MLP neurons of a small language model. Each row is named by its layer, matrix (down: output weights) and neuron, and shows model dimensions 192-255. Each number is 200 + 30 x the weight over its row's rms, rounded and kept within 0 to 999. A neuron's up and down rows have the sign that makes its largest values positive.
A block is one neuron, or neurons of one layer that tend to fire together. After each block is what it responds to, as a language model described it from the Wikipedia text at the highest values.

L4.down227,138,237,196,164,182,194,184,227,274,158,188,200,169,197,233,235,206,211,199,199,189,195,285,172,215,195,187,228,164,210,175,181,208,160,229,169,191,209,233,230,207,247,181,185,277,218,174,161,223,160,229,212,218,171,190,208,165,198,184,169,163,214,185,225
L4.down332,258,228,176,179,190,224,148,179,195,168,190,184,248,198,222,238,170,236,203,175,250,233,168,164,171,167,194,201,174,195,199,216,198,169,180,179,194,250,243,168,181,222,233,223,170,209,172,226,224,223,215,137,213,244,195,192,198,188,209,166,194,207,208,116
L4.down407,186,232,189,228,176,158,231,202,214,199,199,252,191,196,218,222,182,236,176,166,207,171,202,209,210,201,183,222,176,217,178,180,213,179,180,185,143,182,163,172,208,174,188,228,160,239,155,194,232,195,229,200,185,218,206,251,133,154,190,186,225,187,217,172
L4.down458,209,219,211,182,187,167,187,205,141,176,207,185,257,192,94,194,191,195,218,167,217,143,121,224,211,204,246,259,157,234,187,191,240,188,196,160,174,160,183,205,199,220,165,237,204,201,196,212,225,228,176,207,194,213,219,184,134,157,228,208,173,203,224,195
L4.down511,247,197,125,172,226,170,202,229,160,192,142,277,205,237,276,169,167,174,185,153,221,206,190,179,190,225,206,152,222,212,164,186,232,209,212,200,137,220,255,177,243,227,214,210,248,215,211,255,256,247,242,231,193,203,174,188,199,165,222,177,215,216,186,230
L4.down1063,157,276,166,208,188,246,174,186,217,209,207,244,235,220,195,227,188,209,202,215,192,194,149,220,233,217,198,196,188,199,189,235,217,240,129,234,182,198,237,161,221,173,227,212,220,209,197,183,200,215,237,217,247,182,213,197,191,225,183,233,198,223,218,192
L4.down1402,171,190,193,232,227,193,195,216,271,232,225,203,188,186,221,189,176,188,199,227,203,179,207,168,196,186,200,199,189,207,186,196,232,243,181,234,265,216,191,219,188,253,211,183,211,215,169,204,153,198,235,168,147,213,225,214,240,196,172,215,203,194,233,223
L4.down1440,199,225,194,166,193,201,187,219,190,208,140,204,227,158,200,212,224,234,151,185,190,210,211,201,235,219,201,202,207,167,166,201,191,194,181,233,185,189,260,186,172,186,231,182,202,229,219,168,175,189,166,199,170,172,227,156,152,204,235,243,179,192,237,195
Short word-piece tokens with e or l inside multi-piece words, such as p-le-a, ele-ctricity, Eight-e-en, Re-le-ase, and Al- opening names like Alcon, Albania.

L5.down289,202,178,247,167,184,210,174,179,205,166,194,175,157,221,211,188,205,202,225,249,164,208,227,212,184,206,221,200,212,213,203,186,233,187,175,246,215,149,228,216,194,251,195,193,153,197,158,224,146,247,143,200,173,211,221,214,149,200,210,173,219,216,207,224
Final suffix pieces that complete an adjective or participle split into several tokens, e.g. slopp-y, predat-ory, r-are, ident-ical, suspect-ed.

L5.down625,239,188,187,198,160,149,211,207,198,193,204,199,234,212,229,180,216,213,186,197,170,207,182,182,215,189,159,210,186,181,185,243,147,132,139,191,201,174,138,187,212,240,216,204,218,209,172,202,142,231,223,196,179,149,181,170,234,247,154,195,224,202,210,185
Fires on "The" opening a named work or band title mid-sentence, like The Woman Warrior, The Conners, The Dickies, and weakly on name word-pieces.

L4.down43,248,185,183,216,230,152,223,177,164,234,149,205,153,201,157,205,203,249,226,222,246,154,219,199,174,239,193,146,171,226,186,221,174,177,220,222,189,192,174,160,124,185,246,241,210,248,149,193,184,248,188,273,179,200,195,193,200,194,231,125,205,264,201,238
L4.down144,211,204,234,189,209,172,206,205,189,196,173,200,186,176,192,200,229,209,230,227,201,178,249,193,178,154,176,156,233,186,237,186,222,183,219,174,192,216,192,206,224,220,132,270,153,138,223,178,210,169,152,185,246,219,190,214,176,180,215,166,188,184,203,234
L4.down321,167,239,189,242,185,224,227,191,243,186,214,183,218,190,182,174,181,193,235,264,195,195,182,188,204,185,217,223,210,210,224,201,224,205,235,173,205,192,222,210,190,245,166,220,169,176,215,224,193,226,180,203,149,194,221,123,169,244,223,175,178,193,201,230
L4.down486,185,213,106,203,201,216,193,161,206,185,214,195,222,197,217,274,253,135,211,196,192,181,193,283,235,195,174,238,228,177,193,208,222,178,218,198,211,191,212,186,174,208,221,189,236,181,161,200,218,178,202,222,211,167,171,224,162,240,250,213,195,233,178,224
L4.down660,231,177,243,198,205,168,214,199,240,166,191,203,143,161,168,191,198,185,241,212,172,202,174,210,180,222,183,236,270,239,204,209,186,236,224,224,190,231,174,205,181,221,190,240,187,276,182,215,219,223,204,202,219,200,183,247,193,245,217,227,151,165,202,187
L4.down1061,209,193,245,205,255,223,222,220,210,178,240,216,257,186,217,172,223,220,163,217,206,223,234,239,221,174,185,211,224,180,230,211,195,211,222,196,223,283,199,133,246,191,214,138,211,226,225,188,182,202,174,238,196,205,172,235,238,174,187,184,241,215,188,258
L4.down1213,195,221,216,209,192,305,141,187,166,187,211,195,235,205,178,168,263,260,228,186,141,192,242,246,214,227,205,208,191,212,181,177,190,205,263,207,161,165,229,199,228,138,199,174,207,195,185,206,246,188,185,193,196,181,192,222,191,158,217,241,215,149,213,206
L4.down1430,243,242,187,213,190,193,216,214,158,205,213,239,228,215,191,192,244,125,200,174,164,207,194,276,232,175,203,195,237,225,182,148,164,133,155,182,224,210,166,161,216,250,211,174,189,272,189,217,214,226,181,216,222,237,240,175,216,206,179,169,144,190,189,223
Complementizer "that" opening a full clause after verbs of saying or result, as in argued that, noted that, so that; also sentence-initial "This", plus "if" and "to".

L4.down90,201,209,177,199,190,164,184,218,227,97,219,223,210,155,240,201,218,216,164,159,164,136,197,141,227,226,217,215,212,202,169,238,221,153,221,177,187,246,189,209,213,220,224,148,208,206,224,181,208,231,226,156,164,210,236,160,228,229,204,271,163,202,174,204
L4.down170,163,134,180,191,222,182,191,189,218,192,172,181,215,181,213,195,196,155,258,198,185,116,198,140,196,202,267,224,196,185,244,195,189,186,208,187,228,199,235,163,251,206,208,182,170,165,170,146,271,219,209,231,201,225,169,248,210,222,213,199,169,190,190,226
L4.down544,204,191,195,173,198,182,161,197,240,222,221,223,174,216,249,179,203,201,231,180,215,213,239,151,192,226,218,234,173,163,198,252,165,194,225,194,185,230,176,178,236,172,259,149,222,176,229,206,169,155,246,198,254,145,212,160,233,194,192,226,196,230,221,216
L4.down723,275,203,178,181,227,213,202,267,207,197,203,238,220,208,145,228,267,195,188,195,172,199,223,227,193,227,195,169,238,172,204,230,191,246,202,207,235,194,192,191,191,232,167,182,191,142,170,206,204,209,196,201,202,215,145,204,200,184,191,203,228,235,165,157
L4.down801,243,166,173,221,192,246,165,223,226,221,222,230,191,232,233,208,205,186,222,142,189,210,203,181,187,134,226,152,242,210,175,152,204,154,192,239,189,229,226,252,178,196,184,192,243,243,206,199,124,186,273,236,166,211,217,221,204,202,206,229,214,195,224,245
L4.down1022,213,177,274,240,228,172,219,248,177,140,200,246,124,213,207,211,202,249,193,179,190,213,185,181,152,202,235,178,215,204,176,233,157,213,164,181,197,198,173,211,182,197,231,161,273,164,222,230,150,251,159,216,191,195,166,231,223,194,235,199,205,197,227,170
L4.down1229,196,209,191,156,193,250,191,215,224,199,211,220,259,177,187,180,182,167,143,191,221,194,268,192,198,154,188,214,212,215,218,175,222,216,220,217,205,253,237,222,215,239,184,218,182,184,217,190,197,205,200,232,220,144,191,173,212,195,216,219,187,191,229,249
L4.down1501,232,200,176,182,159,260,203,242,193,185,218,238,203,231,173,247,200,187,188,204,252,191,165,199,163,187,170,210,250,234,247,301,207,201,240,217,173,194,212,231,235,182,175,126,219,180,220,211,170,133,231,191,205,181,195,196,195,194,172,222,151,157,185,200
First token of a capitalized proper name or title, chiefly The or New, and early pieces of names like F-red-ette.

L2.down102,194,230,186,241,181,211,171,200,167,263,177,249,187,230,182,195,189,207,170,186,197,216,166,203,177,195,239,224,223,241,180,169,213,219,247,172,181,182,177,185,195,179,185,166,228,171,206,197,237,232,279,236,194,180,172,221,183,168,158,192,222,183,183,216
L2.down236,171,211,218,187,208,221,171,215,196,230,110,162,183,191,210,246,155,192,213,166,257,195,202,240,175,175,222,189,251,238,211,180,204,165,182,212,169,185,201,170,171,207,141,221,187,195,215,130,180,215,199,218,229,157,203,182,236,216,188,158,156,198,243,229
L2.down254,149,223,189,187,190,231,230,236,233,223,150,203,238,209,229,259,184,242,191,203,170,217,185,222,154,178,206,235,200,154,265,192,222,168,218,224,213,177,241,233,245,195,143,214,202,170,197,219,218,195,235,243,179,167,274,170,211,228,188,166,198,199,195,218
L2.down671,205,146,146,233,165,181,207,247,179,262,203,230,205,236,183,206,226,220,199,196,162,249,207,251,215,159,205,230,189,232,222,192,206,187,182,274,223,193,249,143,240,167,134,208,238,142,172,165,218,172,200,198,188,159,236,174,164,252,194,193,198,163,208,244
L2.down811,213,206,205,201,178,215,209,232,242,170,254,236,287,246,179,236,235,208,227,166,222,164,195,213,198,214,210,222,267,206,227,213,178,172,197,191,155,208,183,255,239,214,222,222,211,242,235,231,199,227,207,152,175,194,189,231,200,157,235,203,138,233,177,142
L2.down983,230,187,175,218,211,233,195,204,204,204,231,249,161,244,180,257,201,202,209,165,207,172,158,260,219,192,165,255,226,222,199,191,167,230,221,171,204,253,240,221,193,161,206,217,189,181,177,219,170,279,177,233,226,256,164,222,182,237,188,201,186,180,201,170
L2.down1021,220,206,202,248,232,206,201,212,238,206,236,168,161,199,195,156,249,197,215,206,186,212,131,226,228,223,223,213,176,217,182,192,200,221,204,196,202,224,179,187,191,186,156,205,239,149,183,207,203,211,184,178,225,197,198,164,179,245,206,186,194,153,218,155
L2.down1037,199,184,239,216,208,198,214,266,227,194,207,146,207,223,216,230,241,241,188,214,154,205,166,206,212,202,206,233,206,257,193,178,251,240,226,181,178,189,139,180,156,198,161,196,240,147,246,218,244,199,209,135,203,171,236,217,128,198,162,181,260,136,177,225
Short early fragments of a longer word still being spelled, mainly "ele" of electoral, election, eleven, electric, plus pieces like m-ale, mo-le-cules.

L5.down609,193,192,169,191,137,204,229,235,251,190,172,210,201,217,175,226,246,196,200,230,201,152,201,219,186,219,149,251,284,187,187,186,216,151,219,170,200,198,184,198,205,227,193,211,161,209,207,205,172,178,236,185,252,196,254,197,226,193,153,172,221,215,222,202
Final word-piece closing a person's first name, just before the surname, in lists and prose: Tatsuy-a, Stanisł-aw, Luig-i, Dan-iel.

L2.down14,205,194,143,150,190,227,239,208,218,158,196,203,161,241,139,159,195,190,236,163,183,197,210,203,222,211,242,209,198,207,199,173,223,192,183,187,193,197,162,256,166,185,217,240,157,269,229,127,182,173,180,233,251,209,168,135,177,206,243,233,157,201,151,194
L2.down61,237,183,236,236,220,190,234,197,219,192,235,204,217,216,205,205,186,189,219,239,209,219,180,159,160,170,139,179,171,204,194,176,205,154,186,187,191,177,192,232,207,224,190,214,211,227,196,189,217,175,157,188,181,234,205,176,215,161,118,217,151,181,233,232
L2.down647,257,182,228,188,198,181,225,160,194,244,216,205,222,172,210,196,191,186,179,219,223,228,205,192,158,210,227,236,160,119,223,183,184,182,159,168,209,222,227,204,203,206,198,177,196,179,214,190,191,187,176,202,165,234,217,215,152,167,217,178,198,172,172,181
L2.down661,275,170,242,205,216,188,187,188,205,202,129,191,177,233,231,209,240,233,201,210,212,192,207,187,162,177,245,235,195,198,204,228,176,239,182,209,182,191,155,164,204,180,191,243,157,141,175,207,172,186,216,199,237,226,157,233,217,245,177,166,195,170,212,203
L2.down1334,248,138,157,196,195,155,223,215,207,180,175,182,123,221,201,210,222,179,196,174,207,209,229,201,169,247,209,201,198,216,189,187,170,211,216,236,245,190,193,242,177,250,206,180,168,200,213,216,179,179,186,211,195,178,211,211,170,202,180,239,177,234,239,195
L2.down1424,225,190,178,175,286,244,247,174,196,199,164,170,206,192,214,214,241,151,160,229,228,216,186,238,157,156,192,185,200,229,234,196,211,182,174,158,122,200,184,183,223,166,181,191,174,241,141,180,184,222,177,221,188,205,185,176,200,158,173,211,223,151,197,235
L2.down1465,185,173,191,212,202,208,207,215,199,183,167,247,152,209,200,215,183,210,120,191,239,139,187,224,172,238,237,187,263,227,197,206,156,233,175,207,177,218,223,203,214,256,184,188,215,176,218,220,218,155,178,215,171,193,256,226,206,229,261,147,210,161,240,174
L2.down1518,191,190,216,232,184,213,199,188,243,225,173,228,181,193,113,153,198,242,147,227,231,164,208,199,193,219,200,215,190,214,234,208,178,198,223,197,184,192,217,157,194,232,193,222,207,202,178,163,228,169,209,234,201,156,203,154,203,259,185,167,197,219,177,217
Words opening multi-word or compound place names, mainly New (including the "ew" of a split N-ew) and North, South, East, West, Old, as in New York, New Territories, North Carolina, East Kentucky, Newry.

L5.down575,215,233,193,229,210,161,182,220,168,184,187,210,188,199,155,195,247,209,209,223,176,175,250,190,161,201,197,206,203,201,193,197,217,202,197,169,190,189,192,155,257,140,186,189,204,289,203,236,136,198,240,211,188,223,149,153,190,208,207,194,194,199,187,197
Word-initial or inner "al"-type fragments that begin a longer word, as in al-so, al-ways, al-most, Al-though, Sal-oon, anal-ysis.

L4.down28,148,227,191,179,170,183,225,217,165,199,220,202,201,195,241,215,193,259,158,191,168,133,178,204,226,251,176,243,214,235,200,207,211,205,185,217,167,226,195,169,171,204,202,186,227,161,192,180,205,242,214,187,201,175,227,201,173,157,211,238,231,196,283,149
L4.down93,220,228,161,228,175,206,219,207,226,187,215,259,132,224,217,251,196,217,237,195,215,189,207,260,185,228,192,253,225,199,216,212,220,184,207,157,177,205,185,198,236,231,206,207,183,173,202,229,203,224,250,168,208,161,232,234,178,235,218,190,255,226,213,198
L4.down607,182,206,205,213,159,258,200,212,192,219,206,230,194,188,182,178,252,225,206,215,206,192,215,204,147,199,195,223,222,221,220,135,197,169,206,206,213,136,106,199,195,191,205,199,200,137,182,186,166,231,185,220,188,173,210,223,171,186,183,181,216,220,164,224
L4.down853,224,222,138,269,166,249,167,202,181,205,248,174,218,210,209,242,236,183,210,165,182,178,163,196,161,205,222,206,240,154,191,198,200,220,231,178,148,194,160,232,150,185,227,196,223,231,225,180,188,173,217,178,180,178,218,212,242,178,221,189,237,224,204,161
L4.down885,186,241,139,173,155,197,207,206,188,166,182,213,215,169,182,188,186,262,174,215,187,207,194,196,220,247,210,260,270,171,234,221,199,160,208,161,163,262,208,194,226,191,218,200,186,142,212,175,238,249,186,228,171,156,281,188,201,171,240,204,241,199,205,228
L4.down954,184,205,173,210,190,269,227,215,177,223,217,206,208,176,193,213,270,258,194,153,216,185,226,184,208,167,177,285,305,176,229,182,239,247,187,186,182,231,139,181,212,183,173,199,221,207,214,208,235,211,270,227,229,185,175,229,227,197,193,153,198,210,174,206
L4.down975,169,202,184,202,177,202,183,225,164,126,251,255,161,170,159,233,182,178,205,237,186,192,173,183,225,185,205,199,234,270,144,196,187,216,238,192,231,217,169,164,177,194,185,183,233,206,192,191,179,208,200,221,239,139,180,169,186,171,214,172,206,185,182,190
L4.down1258,243,191,156,166,181,211,165,231,208,204,216,203,206,214,234,205,198,162,165,153,182,135,175,205,213,140,245,247,220,216,214,228,180,208,155,204,194,193,214,165,204,203,144,170,208,229,128,156,199,210,207,200,193,184,196,192,211,208,242,216,237,245,233,180
Last word-piece completing a given name split into fragments, usually right before a surname, such as Pegg-y, Ern-est, Cecil-ia.

L2.down11,185,171,188,176,200,214,231,226,186,207,201,243,169,210,173,221,199,208,217,171,228,223,186,212,174,135,207,202,171,244,181,190,190,178,213,239,269,240,184,217,195,221,229,223,149,183,184,176,170,193,180,213,208,230,166,212,173,222,199,194,146,201,223,212
L2.down189,187,196,245,215,198,195,157,202,254,215,212,246,196,240,226,175,218,225,121,174,170,257,167,189,236,200,163,235,192,224,221,203,236,165,204,190,145,185,187,138,201,213,228,245,205,192,181,182,161,194,203,163,155,129,192,221,216,203,164,202,172,206,238,146
L2.down210,170,252,165,216,190,186,216,201,208,235,148,200,210,221,218,196,264,230,138,213,214,177,207,211,193,232,209,221,244,193,201,218,238,187,162,210,157,208,199,172,188,193,188,150,225,172,191,187,177,192,223,191,154,186,218,242,141,173,192,161,206,202,174,235
L2.down547,222,225,161,179,215,204,175,174,160,191,217,222,170,161,215,277,176,231,189,259,181,179,198,213,209,157,196,232,231,211,213,228,223,176,219,179,180,229,206,228,176,232,192,191,200,225,207,158,207,229,257,197,233,208,218,162,106,230,138,204,202,133,193,213
L2.down639,211,203,257,207,182,227,188,198,199,231,231,243,184,202,160,230,184,229,180,178,222,196,185,176,142,230,201,217,215,179,178,198,212,125,205,226,200,244,210,171,184,208,187,174,212,203,211,212,176,240,229,207,180,190,212,221,211,210,204,228,215,199,209,235
L2.down954,230,204,233,207,189,202,192,214,168,181,225,227,177,163,168,174,174,207,181,246,143,224,190,227,198,169,211,247,152,143,167,145,214,222,229,217,191,266,195,227,213,215,237,243,161,185,189,171,157,190,206,183,213,231,173,201,226,215,189,194,202,197,263,172
L2.down1248,210,203,238,168,161,154,238,178,248,209,201,216,217,217,200,196,191,221,188,202,184,182,198,217,185,183,203,187,199,235,179,203,165,203,218,169,157,177,206,245,183,222,184,184,170,217,168,173,179,205,140,239,231,269,190,205,233,217,157,171,221,187,231,247
L2.down1524,207,212,222,215,186,239,198,216,219,180,234,234,216,234,206,182,204,165,234,195,238,193,183,192,264,216,216,250,188,248,177,163,278,164,176,168,154,155,199,201,205,196,194,158,206,201,219,196,157,253,223,252,204,200,206,178,196,174,259,197,185,169,189,190
Word pieces and whole tokens that complete or form a person's given name, e.g. Le-e, Dan-iel, Man-uel, John, William, with occasional other word-internal pieces.

L4.down88,175,174,206,210,168,214,206,173,202,202,169,213,215,218,238,225,220,254,238,220,243,213,177,216,220,223,168,223,189,180,214,177,223,202,209,227,99,247,180,193,167,187,249,232,228,189,181,178,220,225,212,237,238,193,228,213,158,174,204,190,223,190,184,243
L4.down166,228,172,187,224,254,171,229,207,226,231,180,210,185,162,215,203,172,179,216,208,187,220,209,231,175,143,228,187,180,183,207,198,249,206,208,246,223,228,212,250,141,196,180,223,183,255,204,176,183,247,156,204,155,148,239,183,162,191,181,178,188,223,169,222
L4.down345,214,194,194,228,163,204,200,144,209,237,236,181,225,195,151,216,229,241,211,166,200,179,200,210,223,231,172,216,182,224,191,261,163,201,211,183,204,210,202,189,192,236,172,201,185,189,191,209,150,231,192,216,126,191,258,209,204,180,172,171,211,235,189,212
L4.down562,145,249,213,200,211,181,140,189,206,205,171,229,179,205,172,182,208,201,188,246,220,245,177,178,183,142,216,202,223,175,206,197,229,210,191,168,164,250,211,214,281,204,250,205,179,200,246,150,207,167,182,228,229,204,192,242,219,216,187,160,153,201,190,255
L4.down716,204,204,240,194,169,209,134,243,199,193,196,176,184,228,164,261,201,156,138,215,218,151,202,204,194,191,203,203,160,171,230,196,145,205,218,201,208,186,178,200,232,172,249,214,254,203,207,141,293,166,147,162,191,195,215,207,260,217,207,164,205,191,160,240
L4.down1005,168,223,222,266,174,138,193,199,175,174,156,190,132,126,198,203,194,166,222,177,240,271,228,170,156,187,211,162,271,241,241,179,219,185,226,183,224,181,177,191,204,254,205,222,241,161,197,208,185,181,215,154,198,225,180,187,194,189,137,203,182,177,212,160
L4.down1335,227,217,206,193,196,202,220,178,165,254,240,169,236,194,159,179,220,237,182,213,183,184,212,264,235,106,184,168,215,212,233,233,240,243,194,171,206,209,163,177,240,185,190,227,183,174,203,212,212,176,147,233,186,189,210,185,173,178,201,202,183,195,147,200
L4.down1406,204,194,220,166,229,187,203,208,208,165,197,250,210,234,185,133,148,184,220,160,184,186,164,243,193,170,219,231,193,168,173,161,208,197,224,189,232,212,237,205,260,206,185,189,205,203,190,199,213,254,139,226,145,186,200,192,195,183,169,242,208,219,168,187
Final word-piece that completes a word split across tokens, often in reviews and descriptions, such as slopp-y, prais-ing, somewh-at, posit-ive.